config.toml
n_kv_head = 2
d_mlp = 960
norm = "layernorm"
positions = "learned"
bias = "all"
init_std_up = 0.0347
lr_mult_o = 0.942
schedule = "wsd"
decay_shape = "linear"
seq_len = 256
MLP neurons of a small language model. Each row is named by its layer, matrix (up: input weights; down: output weights) and neuron, and shows model dimensions 48-143. Each number is 128 + 24 x the weight over its row's rms, rounded and kept within 0 to 255. Numbers have three digits each.
A block is one neuron, or neurons of one layer that tend to fire together. After each block is what it responds to, as a language model described it from the Wikipedia text at the highest values.

L6.up73:129111145115128133138143125120147160172107117159151137144113127089102114151139071096149125155127157107130070085168109089079145129135148110166116113116152172105101115133113122128146146099134109059104143123090180097149116100105086092142132102159123152122076080116103138109155146138160143099
L6.down73:148104131128074132097097087114127130108125155097134108149125136153136131163185143113153155182152169127169122123139137118120117131168100155117147162147096109138118106100103120123124141120087132089110135142124087122135151110130117164158136114119149123169110110135131155118151134120073107107
L6.up781:130127075135113177165150138146136151144132124145144125116108136126119126141148095128175121115131109129140095089148127105116107102119136107139150132106115162137111103034116164129161114131124133130119122114104178121179119147110136072119147118102181106132090138171112142097122128122117110123
L6.down781:109116142116146120144114149104168133120140120104118142107097139113117125092154073108117108125106155097105120145152179138119107161159150154098165143096147172140145113108126110105131106151129124145152084109099152104124117131100107106130116094149169132115126143126127140093134153141131138112
L6.up794:099121120110123104137132103091130083119126103146101148110125137147123101109146112135096102142113146145131079065161084157155139090122147165155126084092157142120102100150116133139153132122140081125106143131088122065127141143109124113161148157133123105132148133148111096078162151125141144132
L6.down794:135140129130136154069146136116115140138138137120113154126146104116109173026120131117113129136098118109177154130127151125119111102113142147078145107149185140127107100169123156093143130122073170172123118128132162130138108170128099134090165121105147121133128128095143128130135143129160145145
L6.up876:119163128131124148136141135098123092132112114136135141129138135115116119109124123160135104120109169145141097110146119115119177117108143169116109104082159201139140094151140151142148138132142095165145143121103079085146095152127136071151135118134144119117158079167116132081133213124110176137
L6.down876:124103109133160135098138085103124133132119095113119124120106118122126157035147140110115128155143135064164120148155142147142126124110115155101153126132148131123127141100115127144192121127102165147112094149140137121074114149086145133111159147109171115149126138103149121166156115131155136106
Block-ending line breaks

L5.up582:140106125109153097102151141140065123138146142122106162144122098156082154131123088114120130091115152154103103146141139117139138172113116150117141117103173138145077163135140111147122137136120164141179123148115144133128134121165137130076138129126160122164145096109138118086138149125144142185
L5.down582:121102139107153135142126136152118101135165117111139176137145123174125110193145122139093106137141156114114108131108077152126109153190111087139136173142122127134124103117108136099129110125171136119093147132131137121144151140124137188156115126123099108127132137148144081129109087126094143118
Name start after "the"

L5.up203:128173127111125161135119157149127105143133134088100135134177118122186133145129055168123103140160123099142158165120109126100131084139143117098123151140139118113108054126138166137145149119081131151127112121116121096125100161145135129127153153115105108107146105150125104109117106138109103108
L5.down203:133159118128174153125095178150129110144110133135111095170200114110116106113112118145098114182143086121129126148125144156114142082143158104108130147110117105112116151103152133150145123100121141131091141084135115112151105127126169103157095132133135130132166108128096114158142155151112078085
Infobox Website field

L6.up273:095112137121119171140122128110141150160120125130092148111103138099133090142134057149136122132125137147125097160142135077081119118132139109146110088153146167134103087116136145101139159110136149089136137113104102102180104106131099147125160082119123154103140125163127082151144148135115137126
L6.down273:124137120138102110147170081147106140145159119123103151101113145136115156143123096090137114143146106165148129138106120177149150103107112137127114134138137103127140100113142125144157116121115101066171164069107170140118140151133131144127125143123123106117119093142112122106198097134117096097
L6.up613:163132143092095145141090116134089145115121114184134115111159115118131212124091121111107105161113122116124161152111078128136136122127123141136117112143146130084141137108154196114166152167139147160143102105126094122108176097109084136149124100134133091142097083114122133122134119121131131143
L6.down613:079104144097152105126135089113130171129138141135121139161117163117092176142154124167171119117153087159117139155069139094124120138150142112129127120154116133133147142141130130121191116067132124117121149146103123152141151150120086091108112132088095151180129145118098119127112113113115128101
L6.up831:117101106128161149154089117090109146114136136141129146149102134115124123136110113159171108155124092171115125140160136087120154155125126121143139122135137172114100116109149156139137109153158162121138062105120171060149156114098105155097151142136131170094141139150135153130124120175115187134
L6.down831:127137154164135126175124078097141132070094129167110135104138137173116152114113130094173132143081203121113114117132162128120122084112163143140126092133114108124137136159132128151159113118146163108160138106119145148102112088101143111139141150131094120124141127163120142144130165119151121099
L6.up944:112155160116152155176103137165163138116126170136106179125136153134099100133111076073144113148125137167122093178145106055148129124116119140101109150124116149131146127114132144126174135146119098120137099135119164081160099113137091141126159133127131104087160069138135099099152108155130113164
L6.down944:153111109128166127120129142099126116137129112120102119149111124134118137152112120167136167140157122134106161146136116168125105126134127138157162135102132144094142201152146117113180147148168183111125145173121124125069162084119124127087145148103151163154124139103125118117115135116093080151
Early word-piece fragments

L7.up77:147143121147141099106141136115106089138202149145110141118128118124111135138137141134145126143143117122095099132105144139174131119132162137093157135098163140113090176109140128136191132102137123131145111129115156116100134116170142136062096127142147097149110123118110105106120191136155142120
L7.down77:132144169085160098165102156123130145132140111118109137130117176116101157131172147137136123102128150094119112133137085119180188093124089098145119124102068145114111184145147063103121095100132120116149116136131133108168149135132090142125115114135124114130125110152128111117136077139110160153
L7.up102:104132098122160110083104116150114103131166144102085161118102126100056141137109137127145092138132107108128132121147130147108117160116134163154116096115140117121120108128143140152156190125134121168133110125134149124087108145143093105102123112116142175146087146152138172131133133155133151177
L7.down102:107106151116137098137136136109141120145158153085111134101129157139120143142133107130168133180104110121150147175097120138144123128115146123158059119116068145137153135126118103104143094130140135110140136125152137119101157157148128077108123142121165109107126113126118099133151160153121143102
L7.up211:143143118101159097078100130101082130123161136113117125151133106119119144144120102159117120082146142102116110119120135122137129095099158123100143086075135140105141111134139141134125158109134149169134126095137081129140148158129145105133134169143164121156140131145116156102132073135113158181
L7.down211:098100107098162148129138109157131139145103099084157158105171109120158141153135157132149130132081106098141122166134148129113094116143143081150161132101144127112135151099130115145154147122134129175109115147123130130140108182121115096162125129131116119142092134109114137164111098140125106110
L7.up467:149155108130169114077117078124096125115192121133081160112130115151102143131092112109149112138103113057117139141129112108160120128123130134115159093106149132111105128145147113129114154116156150092151095157131154129096103091110065131114096133126128172159088136124126132067125149150160155138
L7.down467:134133148196097097146128090099105153132085167100157148105093109147158107134120122133100126135143128130114130138152103145136094114099122131148115174143110111131129178137113167109130083101144133129136139126172137110187120136152175119139137132109128122094138103106101123116176126138181143136
Number slot after determiners

L6.up111:112160140092131088133143117095127114156135140136130121160072132153126115112087118100163124103159176127121178174142129097112151138145177137156143145136159143141136126092118094083110137164102166133104135121118100140126105107145091140139115103124106144128135075105103096097127160136146145164
L6.down111:128097152170140145133145121151106130086126075153124111120155164118147187098168131096131095099136093157179069097157125153122141108141115164124123079119115127094093155153137156159125113094130075142106101145113136109115124154125170088136106133104103136111106163182145135122137131113104127118
L6.up247:136142155120110090093146133126108130114160115129092118154138126154100162118144123110154120101106193139098151112123133124141135111118172161159145130114169146140116147112178103125141137135125142147127126115125156117137097148156091163109115106132130157155127101106126138090129184123168155153
L6.down247:143167126127153157122125129116112155127134150129149103148109113130153132090111158137131113105147124119157098106129094173112142111138124111114125116186130129066143125135123133167125108109144114129098136183137113126146159126117200131128109167130100101101104135180155117199122114107092102142
L6.up327:102134107106117155160070118117110134112153202130131136135094143120153114129136056068147124126099213133137113146122141151081193111142127141156139117119163162142114080126137110091098161178147120132099131128096136112153136118104124155110147119138125151113133134101134106103133152137162149186
L6.down327:098108170135119142138121157138111108123153118123082143151140118110150085082173106104118133128138135193149117128119154139102089097110146114152135154137076051133109099138147129128097127131142134094125156109106103195127126181146123129112122137112115120123148146162121147189117168123133092124
L6.up439:111135126097146129107145131121141101190133175132118110118099116126136101130107114114130112152141164112104116084142080107119108122155180137103167134122129124137153123119186149105135116183152126144101138121098112146087104185116078124133163121111124162123126114102115110132147127145136113169
L6.down439:100136151133119153167164089125109147115136137166109107151144138126135096092172098128110106113108163141127105126130101154142143123127119130145117131123141098119112113156092110127111129177165090129142134113142148136137182158100121098120109168118167143145144134143087048099094142140118143113
Country and place names

L7.up495:100140110165107083121136152140134149141097101123120126119141145122161125136170145108147115128117126091090095133131137142100129092143176112068154055123130134197104119166121154114139106113118110127127115138107117121122140116103148065167141135123159118147112127116141116110157146136117130137
L7.down495:157102137120124165105114125137155135159131121113156135094106164133114115109062148111105102183154112150094137104114152100106143150112142168124098143117133119124159158100146139131131125129142151155177161136080128131134107168127144123148105115158114113134131144141114106132095124129131063134
L7.up502:109141151049091132141148143140102096083145118133103100136125092152113176145122081126146117145127135155098126156124096149123091109127159137118136148093130156133167120150116157091162153151114135125131092140113116088084145128151161137137115126133131111174124107151156158134142153115139117132
L7.down502:145210148130142097153110124151094081139148132148129093143112100113129149147138136115110141099163139169133143113139085143122148108152073144146111126114115137147094133173103135165133115138125084083102102110105122134096171123133124160114119094104122171132127132181118152118111103130118163170
L7.up716:134113121104108152122129098136115114104122149127101164140118133114192115134142107128144102136113140116122101143156123125136095133152174132096112120117098134110102107165100158118145117111056190144148111117115126130150145152091127109131164118145153097150095152198141123096133151148108135158
L7.down716:126126150113114162115112112095127143149097115119134118110100160183131127096162172146135100104112106148110101107149147180126137152091120162166125084116108125160094093119140139115130156111176125157150122120139134126141141119133128181108121089161100099136182131123156119113086132159127086146
L7.up933:143078097135096141105150145093102093127145174118138167155105115119169128118122163160194122125078123140160119102123131134152170131141135116124127128127104143165119086144107102126129117136098167108103146153128181114159152140164140149105127099112155140120092113127117114106126173132182161131
L7.down933:090146119117128129097112126144140108112117101126140135112101135119113099019098121152130090157134116114204134140120125160163140136118136117158145112142139130118124090173117128157104141131133103142141135143102124088140121112115132120131099146133146143135134132126145122147161124139114117116
Connector after head noun

L7.up520:088115134104135130155121092102100145150155153195111140126069127130141136124093076099183132140133137139113101139135138116105180121177119145149159111110150118111091102126154122154113113166109163138154082134129121106102117122089097116112140106155100120113113186147133162140119118142150175094
L7.down520:116168117164123166119082095117164107121133177170127145160088123102115160157105128127160133142103128113070112092102138126110135142144169127113170117108155110120141095134160149151145137138127144120106091107141103132132112174134127143114142124148117087123145109109122114101154139163133133129
L7.up618:095169127115109123150149124134118107149106164153109140157079128081153089126127110059149118116139137117111063134131117110098165116142181147137133118119174117126147106140106125145138158201138125140133120082132111092112086166081134103145126128125123103112109118126140172095159166151130119149
L7.down618:141146152146132181136120121124117129093104130120107161144125093125135116173112092101116118115077149111113142140116107153070100122091144133107123139116161092137107124126130163121090147152137141159117112145154110156123153173123126131114166145111137078136173114117082138105122157146110151153
L7.up731:098190167113121152129158099098132157139103166153114146128104113162170131121107161094121113122153120133095149093121131115109189140134165100097146115103185122134106072123141134163118132136125144156144129101092148081149110153129114092151123146136117141132147125121114129110153124130161091124
L7.down731:140129146110120133131095140056118099124155100122103132134147087151151113167086116117192169121158136126095151129127087151141145113105132144130148102121157131135122144117103134104120115101100167134135127160139102154131114183150132126117126119103167123173100097081168142110138095140112167100
L7.up898:138164127069125130146122123116115155140123155135110125127112133127160116145130132106164126095136134131102093116140115106130142113140166117166132151100156177116119095140143131131165147158162138131108134115095143112145091152093117091156159087092179097143147152137113183088118157124133098101
L7.down898:130106112098104125108104108124141126118121136125111123143109128134129137182091143111159119132131161164160124125152102122127129123137124147102162092123154102111088170127124137102156147139158131110070077140146130132113132133138127132133150128104143131134098110102121146131187181134108119121
Table header words

L6.up240:119147137077138166188101118129146153139129151126090123128115140156098124127071094106153112111152116120133138125135106121127150135110118087123114128101100152135185119140130128144110138170089131131087116148117123110161131132134112101155156137164117202142080142166125163114131109117119128166
L6.down240:110137140109108160125059093101098159132086128135120125147134145155114097124160143147175144132148120105119131115132134100107125168154118121127180141138087151098148093122107116158146100128150137092172141116123124133166094112089088077115123118091122167108116132123122113144134111140133105139
L6.up447:104075154089116145093133103109116128100137082122108092187146134120115112131116129132149111137141109101124154133125065119144164158137123084085120116126126142107151083162140139126102110159124129172089116124135096139090113162141137084158160111123131104121127120133136119120131111157108115141
L6.down447:109129140137146170132127099104136163152134107114121150181133136115071140111159118154129141111126149119123122103126143133167125134160117124133113136142092116163150139137173123101129144125101061142111152112131147146110105115165118164141133103134129119163124129131128165142101094175123138136
L6.up782:132141164096097192097139116132154092136128080138081104127120127141103132138121131115188109131146123131130149127152075130151129134127105094116110136132140137130140137147174111124149115175095162140073114142116103112116125147133124082145159091134106104104113108109111151122161104141092109136
L6.down782:138129133078145148121118110130145138140142132105129113175149142124100126123175083159149087118114163123128135122117146145104161114132092100119113175107079114140097103140138110133093127159116065148129134137144174147149139107118057151165136146134126125151149090113131089123115116136119133105
L6.up813:122140148135064160134133141138122094095129142110126157129131144163094158130127131120157125128132119131117127114149096138144096131137109098102115158107110161169152114163150151116158104174133132133172126122136125119176195088135140137178113137104111109107136130119132181135147116129153102071
L6.down813:119133150138201101064162158134112127130113112109142094121124149096149149093127132090158139122148098152156094120130131107074126129085124149124127079115119118121102163126143130111128159149144099124113142161134124127117100151150165127098117113142099154120075159140105092161140092132141118091
Prepositions inside names/titles

L5.up168:159160078132105114122122157149132107135144163084128109160111125122127146127138086117104112115105168123118120142089081094139159114135098140131130107078143146122152130136137110120161172148117128094155156107135122132103125106131138147147101151083132151137175133134154145096166116134129110083
L5.down168:125083149133098160117116096168099150141104135120128114138164154110149133138118113095185147118093110109134131116127159148137134097090180122128176157150062121088121156178119126122146128133149145141117155152107127163150145111139129119147136136148146112148116150150134138130152171105117093130
Compass direction words

L6.up41:125127161107140150150118125130155157170132167137103174153133157135136074138137070094143090104148097120127103160115138077114162105109136116114119134126138129111119060139181118093142132142135144147139096132116156138125083114076130147127180131151125148141125142129110113116158114151086109147
L6.down41:152158124136091103117090149117074073110117111136125139110148121151117136200127121134109154185125117121111140083110100121103141149098126122114120151072120182160142125124152110120170126170121164069132130142142134078108085127159140114124113115110176157105148124165121150104146118144152120137
L6.up423:112160140121120154132147106113132154151107172069171190144145156136145119143142059117128061088133110138123106136118114117126141105129116115117150151114181077155147083157153098149119138122127126121128120146134170101122121134129115153140166120119134136115122141146105095102145110129119147117
L6.down423:173133101134097132094111137111089108139073178143147138111138100109141150194138127142122134134126115127116151047093117123104133142101115094134141177126132170175126128146125134107130115150083167110134125124131116138129109171131142107120099148100174140119139122099125149131127140138108133138
L6.up424:122195145106138168150154098096130157168124175109143148089145127133108148157126089101115097063144126095088091132134116102137147121132101105113112146139154122155161087135148116129134152119115171123154120147116126118146114183101124123147180107122153120124130167102116109106136117144100161128
L6.down424:118136132125107097112140134131116097115111136156134125083085098119110140145120105123092111108155124160144077104132092156178125115120127127130129122130122108163129157118130124118133119127138139140165164107084128102101129121108110109086139112121111177137130095128140139119144169168145154137
L6.up520:105164123087142132149157103137160194178149154114144162130135145166132131144141107146128090071149115107119094146160085085133109090104147099120134116122149128116143068121143078147107132142121132140117140181115152129114108139087128129153194113141136138122113135141127088100128133143107134127
L6.down520:126144085098092125129114134145096081104093140156148128120133113135123138172121145114086140142135144137135135045118106144141127121086120080113147129145156172167116123142095126150154136149113165116144152151143109114100103152133147095129096132079168137111137128073136166152144122106127135115
Infobox field labels

L7.up51:117159134119127158125146131095153157118118133101121167121145154115163144152118062108133103080131107102099068129173094142147118158137144083146119151107151135135132097128169095125116125126151153166180150172104097132110125096139143158166186114115129153109129173154142126119139138114130111106
L7.down51:114137163088151088111112137112148087166098123155161155171099119102137143184105148116126088125103157126146126118111127098147086115106122154133116099146139126155121168110105084118101145123134115118083148109137131135093113136155146153129092150131173147170122117075157160135152144156130139189
L7.up128:113144152116129148149097102125119148143141137090095146081152141127135137156154102120119119076117123091111138157111105089144117090136087144148129134090158114100149096162099133128143127120146119107160131174090108162152112128132118126139156137144152152107133116196121149109133111130105115135
L7.down128:136128114099145119150082113132119095158132127142066127080126125107152165189149149152146118135159164089136144155143159125157108135127128131134118070138125145123146129114075146122140168147159098129145099120149135167123126110099078164107128124107175121157109094106132154094170091141101131126
L7.up632:129158133124126171148145126123111138115139182148121136115098136179144105136131084126132105090156116133143093114166132095145135112132117136106100141103147118131136124134137110116127137154149130085158126145120147115137125123121158112119170158152096124162146089121125083084193122123089158083
L7.down632:131150116153122108140141095091116136109081123120142167113093129060085185130130112103133129137143082129165135145129109090175122155100100136100130116147149135116151099138144118162166132137091119172116094111125141109130108134158106150127149158136193177164141136112116147120116138157152123145
L7.up923:119131132124126164175106110151127100127061141121136136168093118103137143135140094111203127121164133087114086129161123141139159110148116125153122157137165164146120126109164131127150100113146126138135093130077138101154088125113127111150152118106161127094131132149136181117157133145124095083
L7.down923:125107120092110133166112104087150146119151092117165106094110128150119110184132135128147147179129156157139103147122121125095155102091100123165147164104171110138094136137110107122175138140150129122144118161128089128116109128119121148149122132111110115108160124158120090105137145076147105078
Infobox field labels

L5.up719:153122126130093127107095180156129125095098138092116130167090125112127140141113137143130146088118152140120115133128104135136179100116142128103139102074120165127107123165103141136160145133073128112110123166112118089166139089184088108150166154119143116106124129140146089121156189136152125123
L5.down719:131125140124099080116168158116165171108122131137092106095153125148120094123128081117127133145128156162107120105105145095146151119156100169101107111141127133172098119125142141115115137125143120127134119094109153146106112113103158118149134104180122119122140080101120113151120123134154107112
Preposition "of" after nouns

L7.up191:125102127114123183152083161146133143119136139092152103155125111107168189116055119128116092124112161112130151085121117146125117108149128130130116108135141123125137086138158168143130121159158158104153104091122136130099151123108124164180116130099163143127134081116118139144123120126099117108
L7.down191:119139146144102165114107115125124120112130144122102137063161098144090134172167158116128118122169128138124125161101160152152110131172159113152138143134141126119159137091136117131127150112143094150117126132177105126168128090123083094147114137174124136167104114149138156152128097083125088126
L7.up216:093129156101095122149133121125106113113145131130114086124125123153185143149077082096189130136126135129091129126118109107155133110175154095136132139103154158128163093129169121143171113130163150104143096111064114093131146125164121088139109162130112165130145114132118118128111102151131111121
L7.down216:136110103156122115127147139128151120137084131148085135089127126098139142124142061126144106124110134158134137115142111151159116067103110131104116152114110127136134179164148117144084134150115082181159154106134158134141126124131102106104156120093122134128122119175137084108122121102137143112
L7.up718:149159138052101114122138107128109130081165096135127124140124126157140185133124112106173122116120125149109129133134079122104105117148097166122139141116104143153140118113120139161171135131148203094137128149109105118160175111142112133157110131126103147096141116127102137140131095125124164153
L7.down718:143138123148128144131138153153175111135101179135136109159133105144128091064150148099131155137143153169106140135100139135160134144112102086140145120124086117140139092181142149132113122108122139179096132130184101118133139098151108138125112111097116117113136147108110124139110044160138150101
L7.up824:061180114125092132137146142166136122135117148131110114136135103157135190109150115117109116109132175101083112130135104153128096117130104096136159141127177126161117151115161114136167153125128160108116157124113093116165157092163100150127090121109126165143150155125118150128124117130108117116
L7.down824:135091105132111142111132115111126149097176176152151143078137120122120097170096137165105168143137122152142156108127120072112163162110141153150159122109099083157141171098082089070096120150128138111148126150151105149111110135135122101110133177142144133136140137088143109111130133097132187147
Second piece of names

L6.up43:147128087114129127073152133094125117113147141122087137172140113145138160154137128140100119154130104113108136129099125107156137117099126135081095104117200137086158109139124171147153153125131121106137143165110138134091102167125166089095137173110177163111128156152138150120119121131131134156
L6.down43:090106104121129098153119118113108160117125119154122097175118135132149105138144134125134077100114124095152124127139147143153148079105161113139106099105157109091126180124148175136099095113146157094132145080134115156127139125123139149145104169093113107115138164108139154110130077123134129105
L6.up482:128180132124099105140095116107107125136136155154106136160096153108141155143108129144144108098137137110106092108112119130108193143098099118111116112104110150149083134147160138136187124108121104104117121162129109123150141160131155154134138133136202133127121119099102138094133159149130119134
L6.down482:134102098142107160102150159155119157141100159143152145110165105101126100118151127135112166113126097115090161136147164155120091102126161111156142134112116119131158133084113142126153177176172104149126103093135155112123125106101126115155109110154121080137147131150116155116084139093120086138
L6.up657:144151105127147105116099132140094116124186115134120108170099103114101132145121106139075132118130109094102119143126144123121122145107155161128152090114091134117091120147191138151152121140140129130124126172120124127099090132118110123094117108135179153151103117141117067113148166134148145098
L6.down657:125098146107126141153095128123121126154136168133118116099124108082155101190142131128123110086125118165102109166126102091121133148083127111169150128103114131118159143076171141138126156145114145142064149100152138142123144088137150099129178130160135138143132138122115147108097135103124115162
L6.up719:113146122102161127138129110120119145152155170169098129147104103125118149141127136130130141089121141109087111136111119082102127097107126132128136121103147142087134125109162099146154138098160144135188133159112107109136126157130158137111123175129175101119167128118132099117151097133134126128
L6.down719:093140147139137126130120119169117082123070109137153148108133126155149096159162188122112114106166138120143113157144125136102153153112097051126092157106125115124130126123111092154134140150091106115123115153145106162134114155151112159145158120113134162143132150118122144167120117099079128140
Noun after "the"

L6.up184:161145109132185144097133125127115137125117144102090168111120134132128138141125131142108096088090102135122145121111132156106150091126096138091141123061090160161151099154137119115090124124150161112169129174129146106155140119087067115110138130105129170119117165148149121119145149136112169133
L6.down184:104143107126105144104102129084101161124140130115157120116140134119174116157095111115128131112097098106113139111150129123093177137151125153164113131139121088145086134100137131119156160125113154146114149148154113155086127144130099117178146155106122146096125095138122090128086092144166109125
L6.up307:091122119108135130125110120176091122103123119122096183132121126155139114161131117123124110113090117086099109118146132128139157127149166112074137097126093146161139114145126176130125060137124133168121114142134136123099162161130133156113161157148110144145083136157126144125130102148132131108
L6.down307:158085106156119138113091173161120160143114125101151083100121127112133136136086127106107120136168142116151169127122090141089191106113136145169095130122138100089140192083186122103164160136173154149120148142140082151099130092121126130120144092106112130132133128115143136113133164105109116139
L6.up747:123125123093118163172109071126112141125144124119095168104099125136101123148150099104099112143113114134120110117132122113120135108108146121111166143133115107144177095155121133158114093119134145087141140109129130130114151123120124106116144129101159139184111142172168130125122150110177139115
L6.down747:103119111155143147147087095121113111140114097105142105119105136088089122131154164114140112132155119132140134166084168145104173122139139147176139117080104112099119116117132130119093169091114134143121112162110114132140160133135101131125113088105126143118131129160113101115155153127119103129
L6.up922:158122135072149157114110123139122102115171150129100078104091115162168150142107135133164118083083116131122169148120109139160125091134127110105123126099092174141169138155129148115118101142136196097158133097110120091146151090101111153131147120140118125124108111119143148121127113128116125143
L6.down922:111159136100114119111131124135113164126133154156153179164162119147144108162113136146146127089087117117104142095127112075105076124142148108143153109143151123130111109135106137160160125124152120073137111095189128139080143107142129166126116101149100135102108142143142170140113155125122140153
Preposition "of" after nouns

L5.up608:109138141109146173166104117150144145107144177139161157094137158080157101132127094117113123116150156129114070108135111055123147095145146146131108146112144150134109141136139131123136151126131111115155105135097120077154083159113115154105153121125130180113107125161127125083155110140115140106
L5.down608:115142139117149109128124134139141103149183156104100182122144114185142121115094107180139148170114114133119187156133082191134117165133107116126163107099120155126141124107161086117152109148103169127118124098131135151113135129174100135099064158097119109138150120135128151172131109147134143116
Line-start in structured lists

L5.up959:077100132105125160156134117110123105131142134070121070150135136133101132130066110092137117135163103112128161171147106101171150147133110111107161145111135136108150118155145113112112135168123088161120124135148091157117109158108137102151137119159102115129133125132151104116134094154106144091
L5.down959:164135143126086119131123128111129130138122130134149183177121124113130147080114131156143136137133113120117132134113118116132142130129131130117116157167078139138138126099190095147087125125120098122118085111115148142125129110173139159145120038132147086135116146110149139153111083139124104158
Function words in titles and credits